config.toml
n_head = 8
n_kv_head = 1
vocab_size = 16384
activation = "quick_gelu"
optimizer = "muon_variant"
grad_clip = 2.0
schedule = "wsd"
decay_fraction = 0.685
batch_tokens = 262144
seq_len = 1024
train_tokens = 1579000000
dataset = "wikipedia_en"
MLP neurons of a small language model. Each row is named by its layer, matrix (up: input weights) and neuron, and shows model dimensions 32-127. Each number is 128 + 24 x the weight over its row's rms, rounded and kept within 0 to 255.
A block is one neuron, or neurons of one layer that tend to fire together. After each block is what it responds to, as a language model described it from the Wikipedia text at the highest values.

L6.up735 [147  90 123  91 147  99 158 105 143 119 183 171 140 154 156 175  99 121 102 133 118 132 152 159 102 138 100 123 128 119 142 123 102 150 145 110 111  98 123 112 119 105 152 118 135 157 108 133 116 124 122  93 139 143 131 123 123 106 143 113  92 102 102 155 164 119 142 120 129 112  56  96 134 117  75 108 153 153 113 107 155 107 125  89 105 147 107 135 134 108 131 115 130 143 153  99]
L6.up822 [204 140 134 113 118  90 117 122 151 120 121  78 130 114 129 112 105 144  86 148 111 130  87 112 157 146 128 123 141 168 124 132 141 125 108 105 109 155 129 131 131 143 133  95 115 112 119 159 155 137 140 121 176 134 117 163 119 180 141 174  58 137 119 149 111 128 111 104  68 161 114 183 145  99 132 148 100  87 126 118 173 185  88 101  92 132 138 174 151 128 135 131  88 145 110 124]
L6.up876 [114 107 139 126 113 100 159 130 120 103 151 126 141 121 161 130 163 119  84 142 103  96  95 142 149 154  88 100 116 132 132 131  94 132 105  81 133 122 138 128 156 173 106 159 136 115  96 132 142 109 145 161 171 150 132 129  89 118 111 157 113 156 123 154 150 139  74 120 102 114 101 117 139  79 101 126 110 116 123 163 139 137 175 112 153  92 182 139 116 129 161 166 107 149 153 113]
L6.up1460 [146 142 110 114 129  98  95 157 124 148 125 136 154 154 125 126 149 146 105 106 118 143 101 109 109 139 114 150 131 120 116 167 125  96 124 137 160 129 145 104 100 115 108 107 108 127 109 134 171 162 133 139 147  60 104 120 142 178 121 139  88 120 102 117 138 137 175 130 142 158 139 107 142  84  95 109 151 106 142 123 167 168 148 112 148 154 152 121 103 141 129 131  93 116 124  97]
Zero digits in tables. The digit 0 as a number or numeral piece in sports statistics tables and score lists, e.g. "| 0+0 |", "2–0;", decades like 1960s.

L6.up385 [150 132  96  68 108 122 108 129 148 117 145 101 159  99 115 153 152 110 157 129 164 101  88 112 124 120 131 129 113 110 168 116 121 112 129 111 147  94 110 117 127  95 130 154 133 147  93 170 139 158 148 123 134  66 114 100 146 133 117 171 143 123 116 115 140 107 131 143 145  85 114 132 123 131 147 131 109 150 124 117 105 106 138 100 102 163 153 139 165 127 169 162 179 110 160 145]
L6.up549 [126 110  79 167  68 120 136 131 120 168 144 144  97  90 114 167 151 159 112  82 103 132 143 113 131 144  81 102 155 116 106 108 151 149 125 132 113 115 123 118 128  96  76 128 130 120 154 119 108 146  91 119 123 122 112 126 135 126 131 155  92  94 123 140 103 130 133 129 143  88 110 111  71 106 126 150 182 113 152  97  83 122  67 119 159 100 122 118 147 146 179 164 136 127 157 119]
L6.up637 [114 114 104 103 112 149 159 151 150 107 141 122 105  96  99 142 132 148  93 134 115 124  99 108 123 123 122 125 106 117 124 130 104 140 134  80 165  82 158  81 127 134 112 108 132 165 127 119 102 100 183 125 151 108 163 119 157  94  98 133 105 119 119 152 126 124 135 170 135 100 114 108 102 140 101  96 129 128 134  79  85 132 159  94 131 136 150  87 127 131 115 144 152 130 139 124]
L6.up1082 [ 53 140 169 156 104 142 154 120 146 118 144 121 120 122 118 103 151 120 133 112 129 115 126 134 104 133 150 171 138 112 102 124 130 109 123 112 117 125 153  62 121 118 138 122 127 114 150 100 128 118 166  98 120 101 143 120 168 115 141 157  91 127 117  98 161  75 159 143 146 137 131 134 103  98 106 149 122 156 151 104 111 106 192 124  83 187 124  90 156 103 106 116 145 147 156 117]
Final piece of names. Word-final subword pieces that complete a proper name (surname, place, brand), often before a table bar, bracket or "was", e.g. Rand-le, Op-el, Bradsh-aw.

L7.up28 [140 117  81 136  98 139 131 130 157  94 162  84 175 130 117 164 126 130  82 125 136 133 123 128 189 121 128 143 123 108 110 101 150 141 152  94 170 151 117 118  97 123 182 141 127 174 143 131 126 145 156 135 159 106 130  74 135 151 146  96  78 171 153 136 128 116  97 114 129 111 116 135  60 134  66 107 180 144 148 100 117 120 107 116  97  94 167 110  93 152 134 141 108 110 123 134]
End of proper names. Final token or word piece closing a proper name or title, mostly surnames in tables, lists and rosters (Gilchr-ist, Under-wood, Ch-o), usually before |, ( or and.

L5.up188 [122 157 129 135 132 122 140 170 110 149 137 166 149 105 137 151  69 150 102 186 159 118 122 109 133 105 138 114 149 112  79 166 148 145 170 125 116 100 106 132 112 152 136 144 110 110 125 133 136 155 103 115 144 100 117 162 168 132 123 142 137  97 111 104 114 171 118 109  92 142 152  86 137  80 160 105 143  88 124 121 112 134 135 164 125 132 114 157 102 160  81 151 118 105 150 139]
L5.up719 [172 152 137 154 117 124 168 145 146  85 120 136 133 118 168 126 136 163 115 162 132 141 169 178  77 131  90 118 143 102 124 109  76 172 109 136 120 127  81 100 139 132 149 123 136 101 139 104 118 121 129 124 136 120 121 119 133 140 119 159 103 150 148 118 123 194 122 121 139 154 203 126 145  85 108 138  87 151 104 159 162 147 138 151 128 127 192 113 159 123 105 156 129 118 110 145]
L5.up1039 [130 133 150 111 117 169 149  98 152 153 130 124 122 128 139 125 137 124 150 163 131 102 123  91 133 121 132  98 163 138 127 118 132 122  67 141 101 125 125 168 142 143 141 150  99 127 107 139 142 160 113 136 153 104 119 154  73 108 110 126 160 119 103 112 138 161 155 107 112 162 158 110 177 118 130  89 147 126 138 139 108 135 154 124 154  65 109 142 125 129 119 146 148 156  97 104]
L5.up1158 [116 142 135 114 108  94  90 109 125 114 108 147 162 108 118 115 142  94  98 163 155 108 143 149 131  94 142 119 147 162 107 136 148 124 136 109 130 127 109 140 134 144 128  81 127 117 132 144 161 115 107 150 114 127 142 122 137 147 109 125 177 106  82  68 138 188 125 101 114 158 159  74 137 106 138 119 107 133 122 178 139 133 120 146 133 133 130 103 139 128 135 150 142 100 147 155]
Quantity words before counted nouns. Number and quantity words right before the noun they count, such as few weeks, eight million, 40 years, six columns; also numbers in table cells and score dashes.

L7.up1468 [157 150 183 119  83 137  99 103 164 127 149 151 103 126  99  96  69  80 180 119 113 124 107  72 100 189 145 126 143 155 137 129 111 154 141 154 130 100 155 119 122 122 142  77 143 138 108 155 167 134 123  95 122 129 109 146 124 178 149 136 109 173 158  85 168 122 113 137 130 108 102 124 164 106 142 166 111 122 125  88 117 100 132 111 145 150 108 172 140 132 133 140  88 135 127 161]
Numeric cells in tables. Single digits, mostly 1, that open a number or fill a cell in tables and semicolon stat lists, e.g. 1,556,424, 1st, 11th; occasionally mid-word fragments.

L7.up209 [136 130 113 134 120 138 130 171  93 126 139 113  98 116 150  72  94 130 139 180 149 121 109 120 120 131 109 161  79 119 112 126  84 116 157 128  99 119 130  67 161 129 160 113 171 127 124 154 127 137  99 126 125 117 119 119 114 116 108 109 122 111 133 184 149 129 177 142 101 116 136 166 143  71 126 141 156 103 107 140 115 108 107 157 175 132 145 121 125 148  98 171 116 115 144 116]
Surname ending pieces. Final word-pieces that complete people's surnames, often Slavic or foreign, in lists and tables, such as Matak-iev, Šuvak-ović, Krasilov-sky.

L5.up968 [125 128 137 162 158  65 132  99 183 145 124 112 126 146 155 112 134 129 126 136 115 147 134 171 133 124 174 115 170 172 143  73 143 152 136 129 141 126 116 138 132  95 145 131  68 120  76 109 153 138 109 110 106 117  90 123 150 129 126  97 161 156  75 105 145 126 157  93 121 146 123 138 125 152 122 124  66 131 115  92 147  85 143 111 126  95 135 147 143 109 143 141 135  74 105 129]
L5.up1309 [162 116 136 129 155 109 118 147 147 102 115 108 114 107 163 115 137 144 160  97 153 146  86 138 103  77 158 137 160 167 189 120 111 139  73 141  94 115 172 159 152 157 117 121 127 147  68 123  85  95 117 109 142  95 151  76  86 154 127 136  98 134 129 155 127 130 100 120 107 124 124 107 136 115 169  78 127 147 151  92  99 136 147 101 120 161 162  78 144 134 142 138 179 120 159 120]
L5.up1454 [114 124  81 134 110 119 137 126 136 132  99 132 147 158 161  84 135 116 102 159 158 149 155 167 141 126 108 152 158 118 117 196 112  88 137 149 141 181  97 160 162 103 127 118 139 139 127 114 106 102 150  89 118 143 125 165 123 136 110 123 185 116 128 102 168 139 154 141 124 140 152 159 156  94 131  97 128 113 166 171 151 172 161 116 160 185 154 143 148 130 108  88 136 187 101 139]
L5.up1531 [206 130 144 134 116  92  95  99  98 138 160  91 107 119 100 131  92 140 120 161 119 154 137 201 144 143  98 115 129 146 163 136 106 169 109 112 104  97 118 174 108 159 151 123 127 100 108 144 144 176 133 119 133 137 131 144 108 130 110 127 148 106 139  93  64 139 133 168 186 130  98  91 139 132 157 149 125 128  94 106 140 106 105 128 153 141 148 131 172 130 138 132 121 109 124 115]
Table cell openings. First token of a cell in wiki tables or semicolon lists, mostly digits (0 in 0–0 scores, 1 in 1.7) or capital M/N (Mostly, M107).

L5.up3 [118 137 161 118  66 105 169 140 100 131  73 155 123 173 147 101 119 139  99 161 124 135 151 146 131 120 130  92 127 168 154  98 108 124 109 139 139 134 112 160 124 110 115 122 157 120 160 130 109 105 171 171 120 114 153 147 149 131 126 126  60 129 114 125 140 158 112 140 112 183  90 148 156  82 152 158 112 107 100 170 124 125 162 119 111 127 125  70 131 125 116  98 108 153  95 164]
L5.up646 [130 136 111 161 147 134  98 160 123 151 107 113 156 184 112 147  94  85  93 141 120 177 138 116 154 100 114 135 131 142 133 112 153 144 161 142 143 111 130 140 132 155 104 119 142 134 165 107 158 119 171 145 105 182 154 144 163 147 131 172 101 119 139  94 123 170  99 142 150 129 130 122 123 109 128 165 168  90 120 141 129 134 162 111 158 145 113 136 145 122 142 107 140 125 120 159]
L5.up1028 [124 172 152 141 142  89 127 118 134 111 106  92 113  92 148 133 162 134 131 151 136 109 156 121 107 124  78  80 120  91 143 126 139 148 133 155 133 132 111  83  99 169 150 123 122 124  56 130  64 151 141 132  76 147 101 121 101 112 121 131 129 149  90 107 135 186 146 137 165 142 121 145 121  99 129 138 122  86 113 110 102 181 110 118 142  89 126 221 153 167 123 146 130 170 168 132]
L5.up1333 [143 145 162  64 131 128 126 116 167 150 128 120 101 144 119 107 126 170 164 125 101 157 148 153 113 117  97  94 108 135 171 136 101 150 137 132 171 112 138 150 101 119 169 145 147 145 135 141 120 155 138 128 116  94 116 133 105 121  79 119 165 126 140 123  84 155 141 112  94 104 159 137 117 150 147 104  76 123 137 128 142 142 146 129 125 144 129 118 113 103 107 121 159 141  92 141]
Final digits of numbers. Closing digit groups of multi-digit numbers in stats, infoboxes and tables, such as 12,7|20, 1,5|46, 9|24|2.

L6.up534 [132 122  76 126 101 130 157 139 135  85 134 123  89 125 141 110 104 110  96 126  91 121 142 143 139 145 137 130 128 117 123 138 124 145 161 113 170 116 154 197 115 131 109 144 116 180 133 121 119 129 142 104 146 121 132 125 119 143 138 128  62 140 151 122 158 157 155 147  98 128 112 129 112 132  82 127  96  72 100  81 150 114  86 100 125 132 113 113 103 110 146 150 135 129 104 115]
L6.up647 [111 113 111 131  97  85 135 115 147 139  92 160 142 150 140 112 167 121 122 111 168 105 157 127 162 114 128 119 114 149 129 113 106 120 121 144 154 128 114 122 162  91 128 149 124 100 108  93 132 161 114 148 127  95 109 116 116 100 143 118 124 125 143 109 158 191 141  95 167 150 152 109 112 126 170 140 105  92  90 111 126 160 107 130  69 113 135 110 107 119  90 118 118 127 128  87]
L6.up895 [ 96 133 128 170 136 166 171  89 159 134 156 122  89  85 131  98 140 115 120 133 148 121  80 133 148 131 142 150 187 197 173 114 147  95 139 148 167 122 130 130 159 117  97 152 114 150 155 155 119 103 134 174 143 119 108 124 145 143 101 105 121 107 123 126 121 127 130 160 193 117 149 125 131 117 133 113 128 127 162 128 116 114 110 130 130 126 145 112 154  85 154 133 137 123 128 132]
L6.up1249 [120  92  87 146 124  97  96 103 121 150 142 125  90 111 142 119 115 121 123 104 174 113 112 107 140 132 122  95 138 105 120 124 171 147 140 125 121 117 119 109 181 111 110 152 171 146 134 148 111 136 151 135 160 124 113 107  94 105 150 140 116 129 127 108 122 129 154 125  95 105 118 117 144 119  84 122 128  94 115  96 100 123 104 149 123 103 153 152 125 152 118 145 149 146 149 124]
Proper-name final pieces. Final word-piece that completes a multi-token place or proper name, often before Municipality, County, Island or a comma, e.g. Bo-ise, Loth-bury, Teh-ran.

L6.up291 [115 146  98 125 126 151 144 160 123 105 141 116 146 114 101 168 119 104 117 163 130  69 106 186  87 127 108 114 113  95 116 143 152 137 163 187 131 164 145 122 102 113 163 151 130 148 119 103 126 128 132 137 102 134 137 145 113 127 114 127 123 133 127 146 149 126 134 147 140 122 126 147  99 100 127 131 128  82 124 136  89 117  76 147 144 165 140 132 115 144 169 117 161 120 205 121]
L6.up527 [125 161 125 106 138 137 110 100 124 197 165 150 155 123 144 124 106 106  57 132 117 154 103 105 143 112  81 121 121 120 128  99 156 127 123 130 121  88 106 125 142 138 137 126 185 128 141 118 156 104 118 151 127 176 119 143 154 166 102 132 130  89 113  83 156 201 148 108 115 122 132 148 149 111 127 136 139 140 120 106 164 104 120 113 132 169 120 120 145 121 122 124 152 144 130 141]
L6.up635 [109 133 123 119 134 134 173 127 115 107 125 176 153 115 139 203 163 114 116  92 111 154 155 108  85 129 120 131  99 152 109 129 159 126 151 176 103 158 137  69 160 150 112 109 107  93 124 130  91 167 141 107  97 145 114 142 130 129 125 163 130  80 113 101  84 156 118 134 107 119 148 107 124 123 131 123 122 140 133 133 187  72 150 177 105 121 120 133 121 111 141 129  99 145 132 107]
L6.up743 [124 142 129  86 146 162 176 137 113 144 109 119 126 100 171 115 106 123  91 137 107 144  84 158 140  77 120 115 101 121 121 106  74 151 112 121 137 121 141 154 140 188 169  84 137 137 129 114 108 123 127 162 167 157 135 149 118  97 121 163 150 136 120  85 114 126 180 142 124  78 154 133 144  87 145  92 133 162 136 179 111  88 151 107 140 156 111 106 126 103 117 140 140 142 114 125]
Final digits of large numbers. Closing digit pieces of comma-separated numbers such as vote counts, populations and yards, often just before a table cell bar (12,7|20, 445,8|27); weaker on other word-final pieces and closing quotes after titles.

L5.up353 [119 138  83 103 134 109 155 124 136 166 163 113  79 109 173 171 132 108 131 144 135  63 150  87 107 165 144 111 144 165  96 138 152 114 112 134 118 111 113 115  96  90 128 105 119 148  71 161  65 153 116  96 114 151 140 180 133 129 149  98 119 138 164 112 171 151 142 137 139 120 120 129 133 147 138 114 111 130 117  81 113 148 174 164  98 176 141 108 133 120 124 171 144  95 146 136]
L5.up710 [129 100 136 100 118 147 128 128 151 137  88 148 117 110 152 123 119 112 126 122 110 153  95 148 109 129 146 150 103 122 103 142 123 101 169 109 133 106 130 123 131 146 177 153 161 155 144 150 116 108 105 127 151 131 120 109 119 135 132 157 142  88 117 135 149 137 112 113  94 133 109 170 115 115  68 124  79 121 121 149 122 136 152 149 126 133 168  89 149 157 174 132 143  97  74 127]
L5.up1020 [127 110  98 125  98 149  83 104 100 124 165 128 120 155 171  78 121 144 101 103 106 116 143 171 102  67  95 137 111 119 132 145 157 174 132 167 127 111 131  91 143 142 119 180 141  88 150 151  86 112 149 131 111 149 147 150 171 130 122 127  97  96 115 175 119 122 128 124 119 122 158 107 104 139 128  84 108 120 147 105  99 143 127 156 153 124 119 162 158 129 115  94 136  83 107 101]
L5.up1053 [129  88 105 131 122 114 107 119  86  96 106 127 120 115 128 133  98 127 140  70 117 157 146 158 142 113 134 144 129  97 150 102 156 140 107 154 116 130 141 156 155 126 140 133 103 185  96 127  92 138 124 115  99 166 113  85 165 107 132 106 134  94 143 149 151 129 144 109 110 110 102 111 110 127 110 145 129 174  76 104 131 115 121 123 139  84 139 148 141 124 132 118 165 111 107 157]
Word-final subword pieces. Closing fragments of multi-piece words, mostly surnames and place names, right before a separator such as |, –, or and, e.g. Boo-her, Balbo-a, Winds-or, Nim-itz.

L7.up841 [126 139 158 129 137 166 125 109 162 126  83 116 166 123 181 152 110 128  72 118  88  85  98 146 169 130 130 109 123 119 100 168 114 137 128 125 123 176 120 178  96 170 121 119 115 132 122 107 118 131 131 143 159  86 136 190 146 156 140 154 170 136  93 139 150 130 124 112 123 162 162 121 125 105 115 132  77 144 103 154 101 132  84 139 109 182  90  89 133 132  82 136 108 147 103 128]
Digits inside numbers. Digit tokens within multi-digit numbers, often mid-number, in measurements, scores, years and page ranges, such as 110–115 °C, 59'4'.8 mm, 200'7'.

L6.up467 [102 135 164 123 146 105 142 141  91 107 157 136 124 122 143 172 132 164 164 118 143  93 166 122 135 162 138 151 142  94 135 105 122 131 107 123 105 119 129 131 107 105 156 160 110 106 143 133 157  99 150 134 133  97 137 147  98 147 103 156 113 156 102 132 154 150 174 108 142 115 120 127 109 120 133 148 119 113 126 156 104 144 128  96 125  94 110 142 160 168 123  97 124 149 155  96]
L6.up774 [150 107 139 100 119 117 117 139 120 159 149 140 135  75 129 137 154 119  86 118  86 120 137 122 122 118 212  79 149 133 126 106 187 191  86 107 115 129 106 113  76 117 118 115 113 150 132 129 127 111 130 150 134 168 144 151 124 136 108  76 130 117 130 198 160 115 112 163 140 143 143 122  91 107 101 115 175  98 128 118 150 116 127  95 138 143 172 108 152 119 154 120 110 122 123 147]
L6.up961 [154  94 108 123 129 152 148 154 125 113 141 135 143 127 103  98 138 147 160 154 112 123 138 139 134 112 137 118  99 120 110 142  95 119 129  98 105 113 140 159 149 137 106 100 164 148 133 132 146 115 175 118 125 163 127 131 113 149 137  65 128  76 167 103 138 143 161 115  55 109 125  87 119 165 110 139 147 119 177 136 137 146 142 129 126 138 141 152  97 125  97 161 124  61  93 165]
L6.up979 [144 135 125 104 140 162 163 110 121 130  87 109 136 149 147 127 148  91 179 133 129 118  89 100 123 171 187 119 108  87  94 122 156 116 134 156 153 152 122 150 103 151 135 137 119 157 134 113 117 155 160 124 110 178  99 158 136 166 182 145 108 107 115 131 177 105 112 117 136 121 137 157 171 172 132 113  60 121 127 138 183 112 141 130 139 176 150 131 120 156 111 148 109 135 121 132]
Surname-ending word pieces. Final word piece of a multi-token proper name, mostly a person's surname, often before a birth-date bracket or verb, e.g. Oldr-ing, Card-ot, Fow-ler.

L6.up1054 [148 123 100 171 109 109 106 131 138  98 135 133 145 107 120 121 105 128 169 111 126 139  86 110 145 129 128 143 109  86 115 153 141 148 163 113 132 110 111 143 139 137 124 112 150 146 140 115 130  91 125  97 159 139 133 138 190 117 130 134 105 138 128 118 157 161 101 138 109 144 104 127 143 119 106 110 123 104 141 126 125 100 128 158 161  95 157  88 145 116 107 175 127 107  92 102]
L6.up1310 [164 166  87 114  97 163 135  85 137 175 140 121 104  87 135 117 140 137 101 126  85 118 186 124 118 148 119 127 160 115 143  95 120 167 123 122 155 116  88 141 133 123 138 141 108 130 156  92 133 120 103 140 144 109  89 106 176  89 194 153 135 108 180 151 133 150 160 165 159 149 107 102  87  89  79 127 151 131 123 106 106 121 124 143 147 102 136 131  97 148 151 178 191 126 149 143]
L6.up1342 [128 104 119 127  89 156 144  96 116  97 157 132  74  91 140 122 182 173 131 156  85  87 155 136 110 125 125 101  97 138 148 144  83 134 108 143 128 120 115 118 120 147 138 129 169 112 137 119  78 143  96 120 148 137  97 115 148 115 171 148 110 126 128 170 112 153 133 177 105 110 108 174 128 108  84 147 140 101  82 101 124 124 157 154 141 112 147 100 162 122 186 126 135  83 147 131]
L6.up1509 [147 108 102 154 127 135 140 117 151 130 121 121 142  93 151 112 108 153 132 147  97  88 111 113 146 152 165 133 140 135  70 135 105 137  98 104 150 131  77  94 101 147 120 131 107 103 117 103  95 135 144 111 149 174 170 136 117 146 152 134  74 117 126 147  89 127 147 169 167 156 152 126  71 109 147 165 157 127 124 139 141 123 101 102 140 130 143 159 125 187 147 132 139  98  98  78]
Personal name pieces. Final or middle pieces of personal names, often in tables or lists, e.g. Ocon, Oldring, Charles R. Brown, Sue Jordan.

L7.up950 [159 109 100 176 139 105 135 138 124  95 114 119 130 160 115 131 105 121 116 102  90 122 150 115 177 126 149  94  83 142 143 117 120 156 129 131 126  93 144 121 103 160 143 137 140 128 118 128  76 143 178 165 120 142 169 152 121 140  90 109  88 130 133 115 125 152 185 129 112 116 141 132 107  87 154 147 135 123 175 174 155 160 168  97 184 116 110 125 108 175 168 133 126 163 139 116]
Indefinite article and quantifiers. The article a (sometimes an) opening a noun phrase after a verb or preposition, plus numbers or quantity words before a noun, e.g. a, five, million.

L5.up20 [145  87 110 120  56 130 154  99 152 124 126 154  95 136 124 115 130 122 145 141 115 166 150 118 159 148 125 118 139 125 145 168 105 136 156 117 110 137 112 126 106 152 157 127 156  91 170 131 123 148 135  98 157 123 113 125 179 147 170 136  75  89 114 134 129 135 140 148 136 136 139 126 116 104 136 151 162 115 119 115 111 104 155  95 153 151 175 104 116 114 148 114 130 129 140 143]
L5.up783 [123 142 102 155 111 135 166 123 141 107 126 137 111 113 161  99 127 148  81 148 142 142 116  97 117 132 162 140 185 154 133 160 124 127 142 143 135 120 114 159 120 153 149 144 137 149 173 113 133 157  93  97  84 119 142 103 125 156 123 143 127 148 112 122 125 162 129 150 131 107  83 114 149 122  83  98 141  82 149 129 126 166 123 141 131 108 156 128  97 101 110 164 127 140 176 122]
L5.up870 [ 95 124 110 163 104 127 149 120 172 105 154 114 128 139 128 106 177  98  72 142 127 130 111 148  81 147 106 115 130 140 122 124 140 134 118 151 104 112 158 123 119 119  91 173 152 106 128 110 126  88 162 101 117 106 144 146  89  86 146 115  80 120 103 129 137 125 148 213 113 171 129 144 105 150 125 100 134 193 137 141 119 124 146 150 124 153 191 144 123 141 114 148 160 148 126 137]
L5.up1305 [ 86 142 128 157 176 137 112 123 139 129  79 154 155 101 134 166 121 179 100 105  95 115 157 154 102 152 151 163 155 124 153 125  98 120 114 130 122 165 138 111 132 131 147 115 145  78 122 104  96  89 151 129 123 151 115 159 113  95 119 116  71 185 154 112 160 109 124 159 114  90 137 144 112 106  98 101 145 154  94  87 143 143 105 142 142 108 130 132 109 120  82 175 142 161 119  67]
Surname-final word pieces. Final subword piece of a person's surname, mostly in tables, credit lists and rosters, such as Sher-man, Samp-son, Rhys Mey-ers.

L5.up743 [113 143  84 146 114 145 176  67 118 120 175 118 101 135 138 172 141  97 142 124  81 142 104 133 121 143 147 119  80 136 107 130 149  90 115 121 108 153 188 106 103 125 122 151 152 111 132 129 103 109 140 157 184  85 148  96 136 114 113 135 112 106 122 152 118 160 133 142 155 120 144 145 136 150  59  77 142 133 117 103  96 108  90 148 144 126 107  81 129 150 117 129  85 119 122 117]
L5.up794 [ 94 139  98  69 127 154 139 137 156 122 125 103 121 109 119 176 127 144  97 150  94 110 146 120 159 135 127 142 104 117 121 130 149 161 151  87 147 144 106  95 126 123  84 129 101  99 146 111 119 126 163  84 120 101 110  95 118 114 153  87 110 132 126 125 133 148 123 169 146 116 126  98 112 122 108 123 125 145 114  94  91 158 123 149 134 162 136  94 121 106 121 119 131  94  74  83]
L5.up1293 [168 129 130 112 126 151 162 121 152 120 114 102  62 118 116 141 130 128 153 122 108  43 143  98 122 166  91 139 127 163 143 110  94  98 183  68 167 165 106 101 126 117 154 108 120 139 157 117 138 138 148 119 118 106 125 146 148 114 125  92 119 123 117 140 120 116 132 175 143  66 115 114 123  83 144 145 146 106  96 117 149 160 152 145 137 116 143 105 159 126 125 163  80 117 130  80]
L5.up1407 [157 138 173  97 145 167 135 117 126 112 146 100 144 141 142 177  92 110  69 105 133 151 177 102 130 137 147 125  86  98 152 115 125 173 108 121 104 150  97 110 112  97 169 100 150  90 122 141 102 125 147 129 141 128  95 146 121 138 136 117 145 126 134 144 104 124 122 104 135 128 143 147 133 138 145  99 146 136 169  89 143 114 128 128 124 168 163 105 104 149 153 140 147  83  75 118]
Final piece of split names. Final subword piece that completes a multi-token proper name or rare word, such as Gheorghiad-is, Catanz-aro, Lefkow-itz, Saras-ota.

L5.up289 [144  68 119 126 130 144 139 118 117 151 137 104 162 155 115 160 111 121 121  91 150 138 118 138  81 151 110 169 143 119 100 124 161 144 151 168 111 110 147  88 118 123 140 126 155 128 115 102  66 111 174 125 117 108 134 119 167 142 109 116 102 114 114 141 121 150 114 115 124 117 119 130 125 123 129 135  97 113 116 146  95 127 140  93 141 100 129 101 134 129 187 115  90 136 110 107]
L5.up730 [118 107  95 146 168 157 166 149 135 114 122 108 129  91 175 145 138 144 125 107 109 132 159 146 139 153 115 116 116 135 127 132  99 143 158 203 136 115 124 162 125 119 154  73 170 128 118 163 107 121 162 130 148  96 177 129 147  88  96 131 153 129  87 111 185 116 105 177 105 106 121 127 149  96 124 123 116 141 129 107 157 166 123 128 111  92 159 144 149  98 132 156 143 128 100 143]
L5.up1067 [ 84  81  85 124 141 111 130 117 138  96 130 120  83 107 101 131 147 132  83 105  97  96 119  94 137 162 144 113 106 114  83 125 176 159 135 109 106 120 140 105 104 144 150 115 113 130 152 122 126  99 132 114 138  80 127 138 131  86 121 162 156 103 143 143 164 165 128 161 137 109 105 115  99 103  92 121 122 126  93 116 107 152 111  87 168 163 167 131 123 120 125 116 114 137 131  77]
L5.up1093 [ 93 147 136  86 101  83 143 131 109 138  98 116 131 144 111 101 143 103  84  94  95 145  89  92 103 142 116 138 177 135 115 129 142 115 131 110 140 103 136 153 119 125 145 128 133 171 155 100 133 109 139  58 103 128 127 157 152 140  91 124 130 124 101 138  92 145 122 185 112 139 121 177  95 107 121 136 152 131 102  83 108 119 182 111 154 133 127 157 153 161 116 188 138 117 135 139]
Proper-name final pieces. Last word piece ending a multi-token proper name, mostly surnames and place names, often in tables or credit lists (Pear-ce, Portno-y, Arund-el).

L7.up860 [ 87 132 159 156  62 160 135  86 103  96 170  90 107 146 117 120 140  86 133 103  86 110 166 112 120  91  88  83 101 136 139 132 136 137 108 151 169  93 112  78  98 102 141  93  87 109 130 157 135  57 133  97  94 132 130 134 120  74 158 102 127 102 153 102 137 151 144 129  88 103 150 145 132  99  92 109 138 121  90 130  99 128 166 171 141 142 109 112 157 128 131 120 119 159 150 117]
Foreign word endings. Word-final pieces ending a non-English or unfamiliar word inside a proper name or title, often before another word: Wielk-im, ander-en, Semain-es.

L7.up1534 [145  84 115 163  91 116 134  90 119 137 162 142  75  95 143 120 111  94 109  97  84 180 136 145 164  97 151 123  98 142 108 155 128 173 103 100 138 118 104  96 116 137 106 136 102 149 122 124 113  91 150 127 161 154  94 141 123 170  99 183 109 143 116 111  99 145  89 101 114 127 116 135 124 131 106 130  89 158 114 127  92 104 122 158  89 119 162  80 137 114 136 135 114 130 117 125]
Final piece of names. Last word-piece of a multi-token name or proper noun, usually the subject opening a sentence or list entry, like Ntos-o, Good-man, Supreme Court.